Weights of a small transformer language model: MLP 768 squared ReLU, 9699 steps.
MLP neurons of a small language model. Each row is named by its layer, matrix (up: input weights) and neuron, and shows model dimensions 16-111. Each number is 50 + 15 x the weight over its row's rms, rounded and kept within 0 to 99.
After each neuron's rows, "fires in" lists the words (lower case) most often at its 100 highest values on Wikipedia text that the model never trained on.

L7.up602:33 54 39 69 46 27 41 59 42 45 30 59 53 63 32 75 92 13 58 45 28 26 45 58 65 28 49 49 58 55 47 44 83 46 47 46 49 61 43 43 72 63 51 29 42 64 44 57 44 58 57 22 36 35 55 56 52 50 53 58 44 61 73 74 70 37 45 56 31 33 39 68 62 51 44 54 50 48 55 78 69 50 81 42 67 31 53 33 53 76 28 41 30 36 36 47
fires in: "and", "of", "real", "oklahoma", "the", "ukraine"

L7.up488:26 77 43 48 36 48 53 37 13 52 49 37 61 62 41 67 35 30 45 51 43 49 49 27 58 48 77 42 71 37 41 59 43 71 19 73 77 28 70 28 67 52 52 52 81 51 56 50 74 46 49 52 63 44 45 36 59 28 34 38 60 42 59 31 16 60 59 71 57 44 45 60 38 52 51 55 50 66 77 44 66 48 62 46 55 60 67 27 71 45 52 66 54 40 59 59
fires in: "the", "in", "2", "netherlands"

L7.up669:37 32 61 52 53 35 57 77 52 63 59 57 60 62 23 56 38 55 58 51 60 52 83 68 35 13 28 43 45 35 52 34 52 54 23 26 54 57 45 45 56 34 13 67 40 34 57 47 38 55 39 29 75 55 56 45 41 79 69 26 39 50 37 76 73 52 66 27 60 39 34 30 39 44 77 45 44 53 55 41 59 65 55 25 51 36 29 71 46 49 75 67 88 19 61 41
fires in: "was", "be", "been", "not"

L5.up457:27 33 44 72 45 44 41 47 56 57 34 51 70 51 85 52 40 31 29 49 58 46 44 53 60 68 52 28 34 32 48 64 54 59 81 43 68 70 67 54 46 20 33 34 48 49 40 49 53 74 37 72 52 68 52 82 43 67 36 70 63 64 63 35 59 61 79 68 34 57 32 71 52 43 61 50 32 45 28 50 63 30 30 30 54 85 59 32 44 34 55 39 14 53 43 20
fires in: "of", "and", "among"

L7.up291:50 54 28 43 61 63 28 81 53 72 48 32 53 43 56 38 51 44 46 42 65 41 56 60 27 47 37 50 52 32 29 47 71 56 70 49 73 57 36 37 32 54 35 67 50 91 49 56 17 49 55 45 38 35 48 56 30 44 25 43 51 46 17 53 50 67 38 53 67 32 52 36 40 37 35 51 74 61 34 47 68 87 74 51 84 28 12 45 40 70 61 60 36 47 81 46
fires in: "a", "than", "approximately"

L2.up715:39 30 42 55 45 45 54 66 81 30 64 39 59 49 71 35 30 58 53 46 20 35 56 67 62 50 83 34 35 14 29 24 52 39 63 41 71 38 61 33 50 53 50 83 55 48 49 42 47 74 56 33 77 38 39 46 45 49 58 47 55 51 66 61 52 39 40 63 31 42 35 65 49 39 34 61 21 55 33 57 49 54 47 65 44 57 74 41 43 31 52 76 56 66 46 63
fires in: "up", "along", "over", "off", "lost", "access"

L7.up179:24 59 79 39 19 53 51 35 44 53 51 29 41 63 82 49 28 81 40 55 51 20 39 48 46 29 70 63 45 52 27 55 55 27 64 59 62 50 39 33 47 53 48 49 72 28 35 44 40 44 69 54 49 48 31 63 60 69 38 48 50 40 24 33 52 40 48 38 38 88 68 72 58 57 37 52 44 42 35 39 69 61 61 42 63 52 40 52 51 56 56 50 35 42 24 31
fires in: "album", "film", "series", "studio", "stadium", "book"

L7.up611:46 25 57 42 59 67 38 54 62 34 50 34 59 70 70 34 23 67 55 34 32 54 50 75 74 20 70 34 34 40 43 55 46 40 52 46 49 46 49 37 62 48 53 77 43 50 27 36 32 54 82 51 42 22 32 51 55 41 31 33 29 55 57 69 71 66 57 49 53 46 60 44 56 61 70 52 36 36 50 60 55 62 82 56 50 46 60 61 42 49 57 45 79 63 41 47
fires in: "was", "been"

L8.up88:81 45 31 46 58 62 45 36 24 39 61 45 49 35 72 54 40 65 65 36 54 60 72 40 52 60 47 54 52 50 59 49 50 68 53 33 63 51 80 34 56 66 48 57 55 62 29 22 80 36 59 57 36 57 69 77 32 58 37 81 64 54 43 40 49 39 39 58 48 61 36 80 53 39 60 53 50 65 55 45 54 36 46 37 73 56 47 78 51 25 69 27 64 25 65 39
fires in: "at", "attended", "defeated", "against", "near"

L2.up106:27 42 64 27 68 44 42 59 58 42 51 79 55 51 32 48 57 29 34 49 70 41 32 71 78 58 36 23 67 41 36 56 24 51 70 42 72 82 47 30 42 66 61 44 48 55 62 31 52 41 29 50 66 39 62 37 70 48 30 66 49 78 59 20 52 27 46 52 17 52 82 57 50 32 56 52 33 77 23 37 35 66 47 78 34 38 69 23 43 59 33 61 44 52 73 41
fires in: "is", "are", "include", "access"

L7.up683:13 31 64 49 54 26 49 77 73 24 27 89 59 71 29 64 52 72 33 74 29 76 43 53 38 27 41 48 35 58 54 20 42 46 38 48 35 25 57 60 59 47 53 50 57 55 55 38 38 57 58 30 43 20 41 61 57 48 85 41 37 68 34 45 30 38 56 70 50 57 44 41 49 45 32 30 61 65 47 45 50 44 40 37 36 31 58 77 61 69 52 35 53 55 33 49
fires in: "was", "is", "be", "and"

L9.up622:40 55 68 75 52 35 51 37 16 55 54 56 55 70 51 56 43 19 45 39 41 48 53 54 45 30 38 59 44 40 44 42 56 60 63 64 32 62 54 51 57 70 67 32 65 65 83 48 59 61 33 06 56 64 73 52 40 52 53 33 44 51 57 56 56 28 61 57 43 42 67 74 67 31 61 27 98 39 49 48 65 54 59 30 83 66 77 42 56 55 36 31 36 71 46 55
fires in: "and", "river"

L2.up708:43 16 54 64 64 62 56 39 48 48 69 52 29 54 43 33 40 58 40 40 64 42 65 53 66 56 43 51 43 32 67 33 76 66 59 30 65 51 61 41 40 78 67 33 74 65 66 51 72 64 35 57 54 35 36 50 22 61 64 43 60 27 76 08 61 32 45 55 46 31 51 45 44 55 32 21 28 34 12 50 30 40 62 40 71 73 33 52 55 48 50 48 72 46 51 28
fires in: "at", "near"

L7.up464:39 53 39 79 75 56 49 56 62 76 83 33 43 49 73 61 58 44 56 43 67 57 57 31 43 49 13 36 36 58 69 42 38 58 56 32 62 37 17 45 35 39 35 22 80 64 41 23 33 55 63 52 72 56 34 58 57 16 46 38 27 58 47 43 55 75 77 62 55 60 60 55 59 34 43 27 58 51 13 60 57 57 82 50 53 37 46 36 77 51 49 53 38 40 57 48
fires in: "a"

L7.up310:54 74 50 57 59 67 49 53 47 44 26 61 58 76 68 74 27 58 68 46 44 17 54 68 43 40 36 30 46 57 32 75 43 71 55 43 40 67 55 49 36 44 43 61 57 41 65 77 22 58 40 44 47 55 32 52 59 54 35 33 63 18 49 52 59 56 33 40 71 76 56 34 60 47 54 19 39 28 43 56 33 55 70 33 21 47 52 47 67 54 47 17 25 44 63 52
fires in: "of", "with", "to"

L5.up431:54 54 54 65 58 63 30 50 49 61 51 41 59 60 65 41 65 67 18 71 59 62 67 42 41 41 60 37 34 55 35 51 32 33 54 44 58 42 28 72 71 40 60 30 81 23 35 40 46 89 60 64 46 52 21 25 44 43 55 56 63 75 60 53 39 69 48 28 40 39 38 40 24 53 39 68 29 50 31 53 40 76 43 65 25 48 49 31 46 45 35 25 61 65 52 65
fires in: "as", "part", "members", "bellator"

L2.up127:43 41 59 68 33 41 65 32 78 37 61 19 52 76 68 43 72 71 35 47 38 39 30 39 56 49 61 48 51 28 36 43 28 63 41 39 39 31 46 65 72 45 26 42 59 54 55 48 45 72 46 51 41 42 40 74 63 49 44 63 41 39 44 54 38 77 57 63 52 66 33 38 44 46 51 45 42 73 43 48 49 17 28 73 49 70 59 27 77 50 55 22 29 45 35 54
fires in: "of", "two", "three", "four"

L7.up564:47 46 49 38 54 53 60 65 44 44 52 35 53 50 43 44 40 45 39 69 60 61 29 47 29 65 14 89 48 55 53 57 84 59 48 42 48 32 37 45 42 56 70 16 42 58 40 48 50 44 33 42 67 58 29 00 50 76 47 43 70 60 48 46 44 45 77 23 35 63 37 57 31 37 50 65 52 45 54 33 63 50 56 63 62 52 57 30 65 71 72 46 50 61 92 31
fires in: "season", "round", "championship", "cup", "champions", "seasons"

L2.up159:61 20 67 41 57 52 47 39 37 72 45 75 47 50 56 52 61 32 54 50 68 68 65 34 51 45 61 72 68 48 43 53 46 62 50 56 49 61 30 48 20 66 70 43 47 49 52 55 39 30 27 53 47 40 25 40 54 21 38 37 79 47 40 51 25 37 30 66 58 83 08 58 49 54 30 59 54 69 35 43 75 71 46 36 61 61 38 67 52 29 52 82 48 58 69 38
fires in: "of", "by", "to"

L7.up587:57 36 48 18 51 66 29 26 45 44 24 76 70 31 63 26 61 52 20 60 63 62 50 60 55 56 42 67 48 35 54 27 50 57 57 38 44 44 45 49 34 50 44 93 72 47 32 61 55 45 44 40 74 53 51 60 76 34 26 51 26 56 23 64 50 59 58 61 46 46 46 44 47 60 60 44 64 73 35 56 60 66 46 65 31 46 80 49 49 62 48 20 45 59 31 43
fires in: "be", "been", "being", "was"

L7.up377:56 72 51 39 47 68 50 58 50 23 84 32 49 45 62 52 60 59 30 63 32 63 52 40 71 48 40 39 59 41 34 61 17 48 63 46 62 46 25 68 57 50 59 44 50 59 35 63 32 78 52 51 58 19 45 27 47 31 28 43 65 29 53 32 49 29 40 54 52 51 43 54 55 31 84 46 36 23 40 28 57 39 65 41 30 75 60 53 89 32 37 50 33 58 37 61
fires in: "the", "because", "become", "others", "also", "held"

L5.up52:52 47 57 39 33 37 32 61 38 50 45 59 64 66 43 46 60 60 38 34 33 46 67 55 60 75 63 70 60 26 56 39 38 36 66 53 62 23 65 58 53 66 50 78 33 23 52 82 33 53 57 52 49 45 27 62 37 52 33 55 52 57 69 66 56 36 72 65 48 43 37 55 41 20 79 25 50 61 57 29 86 59 66 28 23 29 68 40 56 39 46 50 54 41 83 59
fires in: "and", "well", "to", "or", "than", "then"

L8.up287:48 43 69 40 79 53 47 35 83 40 55 62 67 66 77 63 48 62 26 69 57 46 69 53 57 20 67 38 37 67 65 44 25 28 64 62 34 59 17 36 69 39 53 34 41 54 43 32 55 31 33 78 58 39 54 88 40 31 43 52 74 77 51 73 24 45 48 53 44 56 68 53 40 49 49 34 37 53 29 38 65 54 53 64 30 37 70 59 60 63 51 34 35 36 31 59
fires in: "was", "is", "were"

L9.up588:49 48 39 21 51 40 55 53 24 37 66 35 36 35 30 74 28 87 51 35 28 53 35 47 64 24 47 64 53 36 57 52 77 63 51 48 56 73 49 57 53 64 16 44 51 41 73 77 57 38 36 40 37 46 59 64 51 39 54 65 44 52 55 49 54 14 55 62 35 37 74 55 43 40 56 60 57 33 62 62 49 69 39 41 53 62 49 45 40 38 22 48 46 45 67 45
fires in: "and", "which"

L8.up49:44 38 52 52 47 49 70 77 45 47 54 22 58 55 36 54 33 42 27 35 26 38 66 57 23 54 47 37 46 58 77 56 60 62 46 86 40 29 70 34 66 62 55 62 75 43 51 43 54 33 19 69 68 51 40 43 43 48 54 49 51 51 55 34 40 28 47 52 43 45 32 63 42 40 68 62 90 32 48 37 75 67 57 46 58 90 51 48 73 44 25 30 43 61 45 46
fires in: "the", "and", "that", "which"

L8.up22:57 57 12 74 52 38 36 57 29 51 58 54 72 44 62 54 56 34 38 39 53 41 77 46 43 46 55 54 66 48 71 46 70 58 56 50 61 59 82 19 64 61 42 53 49 28 46 49 43 69 50 28 02 43 36 66 41 41 47 39 71 51 58 31 45 43 57 45 48 65 19 35 40 45 44 69 62 51 38 32 51 50 81 49 32 68 53 40 48 63 54 58 53 38 20 37
fires in: "the", "in", "from", "of", "with"

L2.up238:82 52 24 36 47 62 56 54 46 63 50 24 42 43 56 45 51 46 39 36 72 70 57 57 76 57 81 33 44 53 29 42 47 46 70 34 66 43 22 58 59 32 55 62 47 57 38 33 19 49 54 47 65 55 41 27 20 34 67 51 62 45 44 48 45 81 50 41 29 52 56 39 27 23 47 33 49 45 62 47 66 95 52 28 36 50 60 54 47 63 53 70 63 41 42 50
fires in: "as", "become", "six"

L7.up398:59 57 45 56 59 59 37 33 45 55 34 52 48 62 50 71 65 54 45 45 59 24 77 52 35 63 46 34 47 51 63 35 49 48 50 43 22 58 60 39 66 51 23 00 60 53 44 42 38 39 19 63 24 38 65 51 57 36 54 38 27 55 50 44 16 38 64 55 38 80 48 36 44 43 44 47 66 40 77 47 63 38 35 47 52 00 54 68 63 62 53 45 44 54 99 61
fires in: "of", "in", "for", "from", "on"

L8.up387:44 51 53 65 52 82 55 38 52 46 76 42 55 52 56 63 46 51 49 44 37 18 39 53 72 66 56 46 36 61 44 49 12 77 69 61 35 55 62 56 57 59 42 65 49 32 80 65 40 29 22 52 46 58 41 65 96 22 42 76 58 47 59 59 61 42 53 44 41 69 47 31 60 32 61 32 47 61 71 38 40 71 48 68 58 50 62 45 49 52 49 55 74 68 54 88
fires in: "all", "to", "for", "both", "among", "at"

L2.up9:75 28 67 62 55 57 70 60 62 76 80 29 38 53 69 16 52 59 54 47 27 35 49 83 47 68 49 62 43 33 65 28 56 25 37 66 71 31 43 53 36 57 60 57 48 31 12 33 41 51 62 35 08 46 77 32 35 73 48 63 61 52 45 54 48 56 63 40 51 51 22 36 49 60 43 37 47 50 47 47 30 54 49 48 31 62 64 61 71 57 56 41 69 51 56 32
fires in: "university", "south", "north", "old", "john", "youth"

L9.up764:66 73 83 62 44 20 36 50 56 55 28 58 54 60 36 60 71 43 62 51 46 39 51 52 34 48 58 54 15 24 66 50 13 60 51 46 41 58 71 45 52 43 38 67 48 64 50 72 66 57 31 60 33 36 31 72 62 58 50 32 66 49 62 20 37 48 59 71 44 62 24 34 70 34 44 36 43 23 59 40 62 51 54 53 89 52 28 42 64 43 46 65 50 49 28 55
fires in: "on", "to", "in", "at", "title", "during"

L8.up520:83 67 33 51 55 62 63 47 49 48 79 65 55 26 49 27 65 15 12 20 53 62 51 60 31 40 54 52 53 50 54 24 44 62 35 62 49 60 44 66 74 46 48 56 78 43 55 57 56 39 51 58 44 50 68 63 66 64 47 35 28 47 19 72 69 65 55 52 50 15 86 56 42 45 64 54 44 35 56 52 24 79 51 49 41 44 32 58 59 60 54 38 36 59 83 52
fires in: "a", "government", "the", "lieutenant", "minutes"

L6.up653:68 31 58 41 40 48 55 43 25 38 50 57 72 66 74 46 37 35 67 79 61 49 64 63 64 35 52 39 29 26 65 64 43 47 48 45 34 87 73 57 49 50 47 65 55 64 51 76 41 60 72 80 51 72 29 55 45 68 57 43 59 50 60 37 39 51 63 50 50 50 26 43 54 36 71 26 46 22 62 46 42 42 63 56 71 53 48 13 53 57 76 52 50 56 32 66
fires in: "his", "s", "of", "the", "alongside"

L7.up389:56 68 74 47 81 43 34 36 67 61 51 42 30 56 48 39 46 51 66 69 66 50 74 42 84 67 57 58 45 33 39 59 66 19 59 29 50 47 33 41 27 69 61 60 45 64 44 65 41 49 52 32 48 24 68 46 42 46 42 60 67 62 48 23 48 41 50 71 63 58 76 42 51 49 34 35 13 69 17 46 46 73 45 34 42 72 29 19 35 58 43 33 31 48 59 34
fires in: "is", "are", "democratic", "most"

L2.up475:67 54 38 66 38 56 37 59 48 49 28 54 42 52 45 11 57 28 66 24 72 42 34 67 47 61 45 46 24 30 41 62 34 77 57 48 39 56 27 55 37 45 70 28 36 59 35 63 63 44 54 66 49 67 39 33 53 45 51 28 38 42 43 19 65 72 30 21 33 61 28 36 30 52 51 50 72 28 37 27 41 43 75 64 51 76 66 84 63 64 39 65 63 67 76 42
fires in: "of", "music", "football", "acrochroa"

L5.up616:26 56 95 51 50 39 33 42 44 63 49 61 65 56 65 80 67 63 37 59 39 54 50 68 61 52 73 69 60 67 40 61 64 05 54 36 65 49 55 51 65 78 69 41 58 49 29 43 36 52 45 40 60 63 34 13 24 66 45 53 48 53 59 49 49 38 28 58 38 60 44 18 30 53 68 51 40 47 60 64 65 31 38 51 57 33 47 41 32 54 42 65 57 66 43 40
fires in: "more", "most", "highly", "very", "much", "approximately"

L8.up413:32 56 82 38 55 46 67 23 35 51 43 69 42 54 63 36 76 61 40 58 26 61 64 54 48 31 29 20 43 57 60 47 45 33 57 37 51 48 62 41 64 68 44 54 37 37 54 52 47 34 53 61 33 54 72 61 64 56 46 66 57 79 76 73 59 67 61 68 31 38 22 38 38 30 65 41 29 58 52 40 48 70 35 64 46 41 81 30 66 64 61 45 36 67 45 53
fires in: "were", "are", "most", "more", "highly"

L2.up240:41 48 63 40 60 62 76 52 25 65 32 57 49 20 54 37 53 19 51 52 37 36 60 73 57 24 36 55 24 29 38 73 56 33 49 52 63 70 54 34 53 28 30 43 45 38 71 54 36 70 51 55 48 59 39 65 44 55 46 19 46 53 54 52 31 35 48 53 59 52 52 59 49 64 32 81 52 53 74 32 34 31 54 69 55 49 37 46 47 44 70 52 42 61 39 46
fires in: "black", "local", "white", "location", "group", "despite"

L8.up30:48 37 61 58 56 35 68 33 44 69 46 32 41 43 50 54 39 46 14 33 46 60 58 66 71 72 59 28 32 57 48 51 64 48 47 64 54 44 60 78 44 67 37 50 55 51 56 80 51 75 53 21 36 50 16 30 41 54 44 58 64 73 45 46 72 59 31 82 80 42 51 55 50 31 64 17 43 40 40 62 72 50 40 35 49 55 53 60 25 33 58 25 47 72 65 64
fires in: "and", "is", "irish"

L8.up196:26 52 43 56 53 44 49 73 30 59 39 63 77 49 37 41 61 30 63 38 48 45 38 76 74 62 71 59 48 67 43 52 56 48 29 63 63 81 73 62 34 44 60 22 57 70 66 41 30 53 66 63 46 63 49 50 29 52 47 25 39 67 62 84 54 80 47 39 23 40 52 60 47 28 55 46 56 70 35 36 45 62 65 45 53 63 49 30 50 16 70 59 70 66 43 42
fires in: "of", "well", "royal", "early", "fourth", "territories"

L6.up739:46 57 29 23 67 37 13 63 53 35 37 41 62 64 52 77 54 41 45 66 45 24 49 69 58 65 44 43 38 58 58 53 54 54 40 53 68 84 62 44 74 41 25 34 39 46 60 56 53 50 64 35 35 38 47 67 48 30 48 43 43 52 47 43 63 45 40 68 45 74 19 72 25 52 79 39 62 44 78 58 59 35 40 65 52 66 72 61 45 59 59 45 32 61 59 54
fires in: "of", "joined", "left", "represented", "praised", "helped"

L5.up648:47 44 47 53 43 43 76 48 37 36 32 19 46 63 39 51 50 59 22 71 58 54 30 59 29 20 75 62 52 57 25 58 62 82 59 37 42 21 53 45 43 66 50 51 66 35 50 57 57 34 39 55 60 55 38 58 44 52 42 28 72 52 54 16 50 67 48 80 33 88 55 43 35 66 58 58 45 51 27 39 38 31 67 49 45 38 67 58 58 59 56 16 26 54 67 62
fires in: "club", "album", "film", "band", "cup"

L6.up293:50 33 60 53 80 71 44 66 60 48 57 36 39 64 40 46 57 32 48 50 64 72 67 48 60 39 19 55 23 51 67 47 54 53 48 45 32 48 63 26 57 72 25 48 62 21 61 46 53 57 84 27 28 39 46 36 77 60 08 36 47 54 42 50 38 68 62 71 41 70 32 28 22 22 35 52 54 76 34 50 53 68 48 46 75 44 41 74 48 51 54 36 54 67 75 44
fires in: "of", "88"

L7.up703:66 55 22 49 21 48 46 41 52 54 53 57 52 45 39 58 60 40 71 52 54 56 55 50 55 71 69 34 26 39 59 54 60 49 61 54 48 65 57 51 45 54 45 46 64 47 35 36 49 49 43 66 45 30 56 51 58 52 09 66 69 68 65 77 28 58 68 36 66 35 99 34 32 32 52 53 66 56 69 28 34 54 55 41 65 59 70 37 83 43 55 50 35 53 47 49
fires in: "in", "reached", "to", "for", "the", "as"

L2.up365:65 56 73 57 56 51 54 38 47 55 46 42 21 41 29 42 61 75 45 63 05 52 65 48 64 65 52 60 42 40 70 52 80 58 56 41 69 51 59 40 78 82 47 51 64 46 42 27 51 42 45 45 37 36 31 61 63 75 65 68 10 55 57 46 31 68 46 37 20 39 39 43 49 55 16 54 36 60 58 46 31 52 67 45 72 55 32 42 67 48 54 82 43 48 40 36
fires in: "on"

L2.up572:41 57 68 31 37 24 28 34 54 52 54 51 34 65 72 46 41 55 44 32 44 66 69 37 28 44 51 64 27 52 60 37 46 12 68 60 45 62 32 71 48 82 21 62 64 43 47 59 67 52 41 66 55 80 43 49 64 36 27 35 22 54 65 47 56 42 76 67 64 46 89 55 79 67 58 51 59 52 67 40 55 48 69 28 41 43 57 42 52 45 17 72 43 44 75 69
fires in: "and", "grand", "grande", "global"

L5.up119:57 36 59 83 36 57 44 55 55 32 20 52 46 38 54 64 67 40 29 52 55 63 68 42 58 60 46 67 23 52 68 60 63 69 32 59 52 64 48 75 57 22 43 53 87 87 49 46 47 55 70 53 82 50 45 68 68 48 63 39 69 80 48 51 31 60 36 66 65 52 34 49 48 18 53 58 57 34 38 47 38 40 40 41 37 47 63 39 56 61 53 37 27 60 73 67
fires in: "and", "of"

L2.up278:35 28 73 59 36 45 58 69 34 24 56 36 44 70 38 51 37 79 42 33 27 46 60 50 58 55 56 45 57 51 46 58 63 52 43 61 58 62 46 76 74 07 61 60 36 30 63 47 56 70 53 75 30 65 38 40 33 61 53 52 59 27 47 37 41 31 37 66 38 72 58 47 60 61 59 67 19 41 67 56 57 57 66 29 62 54 49 36 46 37 55 35 64 39 67 32
fires in: "with", "most", "album", "how"

L2.up288:53 56 22 38 44 36 41 55 22 36 46 74 84 23 65 35 55 53 55 55 13 65 38 65 75 36 74 45 23 35 17 39 51 50 62 70 57 51 34 34 82 55 59 54 67 70 21 46 39 51 44 33 53 44 52 81 31 61 44 36 43 54 45 49 52 60 63 68 52 75 24 52 44 13 41 47 57 53 63 46 62 46 59 45 71 37 89 42 56 47 39 75 50 70 67 53
fires in: "for", "of", "off"

L7.up716:61 53 31 20 27 49 73 34 46 50 49 55 63 51 38 43 63 59 31 39 56 55 80 58 54 28 53 17 48 27 66 39 43 26 56 61 86 43 65 43 26 69 32 48 45 52 66 53 21 47 41 50 59 39 38 67 56 66 47 49 46 62 48 31 69 40 41 68 53 54 50 56 63 55 72 60 58 49 35 29 32 38 72 17 41 62 71 73 77 43 51 39 66 59 25 32
fires in: "and", "the", "found", "was", "to"

L7.up245:78 53 59 25 47 30 71 53 50 70 46 49 77 56 74 87 48 31 39 82 51 39 64 88 67 70 43 49 44 51 53 47 21 50 51 38 48 52 76 50 53 47 61 59 53 18 61 56 59 24 39 80 78 60 45 43 42 33 48 16 63 46 37 29 59 56 63 29 38 61 52 61 65 50 58 59 59 30 37 38 39 59 67 48 53 33 52 49 34 55 35 25 50 46 56 46
fires in: "his", "s"

L7.up581:80 72 30 43 04 44 37 56 39 35 41 45 44 47 39 56 61 58 55 69 69 54 41 58 79 31 51 38 76 47 64 70 37 52 67 37 28 63 55 41 75 40 43 46 39 19 67 52 67 59 51 54 44 50 41 69 47 77 36 44 64 54 71 64 37 45 56 48 46 57 26 56 62 45 34 37 40 40 73 32 60 80 88 72 38 59 63 51 60 62 58 42 72 56 32 37
fires in: "of", "at"

L8.up33:42 77 52 28 43 60 73 34 33 35 29 53 28 33 51 69 41 63 40 34 72 52 58 47 74 48 57 63 35 51 23 64 37 53 41 25 45 78 33 63 60 45 56 62 43 35 58 70 49 86 39 35 49 54 17 40 67 21 48 63 64 56 48 62 38 19 65 64 27 60 64 23 30 64 54 46 46 49 79 59 47 50 40 39 52 29 63 43 52 26 64 47 52 33 63 55
fires in: "as", "how"

L7.up252:82 52 49 59 40 77 53 54 51 62 28 43 63 56 82 73 61 58 63 67 57 46 39 51 49 45 58 50 51 20 40 44 46 81 44 52 51 69 30 47 35 50 63 47 44 56 60 39 45 89 30 60 53 42 45 45 83 51 41 42 43 59 48 38 31 24 62 45 57 37 39 43 47 29 45 34 22 60 67 75 17 53 57 62 70 39 27 40 31 50 59 51 37 50 39 64
fires in: "in", "on"

L6.up221:21 44 59 52 70 27 40 35 50 40 40 55 64 55 52 53 42 72 49 60 69 38 45 57 52 52 38 52 59 58 57 53 58 54 71 38 52 46 35 58 37 59 69 53 56 49 60 38 17 55 41 51 58 39 60 18 63 69 35 20 33 60 50 35 42 34 55 36 41 72 66 47 64 52 58 55 52 50 81 42 59 44 55 44 59 41 58 40 58 21 19 37 32 63 50 83
fires in: "from", "while", "how", "by", "with", "for"

L2.up719:62 39 38 48 47 63 67 30 45 35 59 49 58 51 40 26 35 40 53 63 50 65 39 71 62 31 43 34 44 26 64 67 74 46 38 39 45 49 78 51 41 55 28 57 42 23 41 57 61 43 64 45 19 34 58 26 59 67 43 59 29 50 57 27 33 47 63 57 41 59 29 44 47 31 67 52 60 67 61 32 49 52 45 73 47 78 73 67 66 89 80 51 82 68 89 39
fires in: "of", "old"

L9.up5:53 63 52 55 50 69 44 57 25 46 53 58 39 32 72 54 36 55 24 39 45 38 71 72 37 28 76 43 49 43 58 30 59 48 53 58 41 61 66 36 59 83 67 58 51 41 40 67 48 52 59 56 45 70 68 29 42 60 63 42 43 57 67 38 56 42 49 47 54 31 59 38 33 55 72 38 45 73 44 20 41 29 80 50 34 75 46 39 25 71 43 50 51 65 61 66
fires in: "them", "there", "washington", "those", "these", "females"

L9.up234:48 62 32 49 68 59 16 46 25 62 52 51 53 41 60 59 53 61 61 48 32 59 68 62 56 40 38 67 37 37 54 41 56 95 59 37 20 78 50 21 41 16 45 74 41 32 63 49 36 44 39 42 49 70 64 68 67 34 51 74 54 47 71 43 24 34 35 41 40 72 34 38 59 44 30 61 58 36 56 47 46 58 78 52 56 74 57 55 49 51 41 53 58 36 70 51
fires in: "of", "with", "on", "in", "to"

L7.up632:41 64 47 36 38 71 43 41 57 70 64 30 66 56 81 75 64 42 52 38 27 43 82 43 48 27 42 58 50 35 48 65 48 46 43 22 41 66 53 54 43 60 38 45 37 58 70 67 58 64 50 55 33 42 90 46 48 39 34 42 30 33 72 59 53 70 35 42 42 60 56 58 25 37 40 52 49 62 20 68 62 57 48 22 49 54 47 47 78 29 61 29 62 43 29 47
fires in: "three", "several", "two", "four", "six"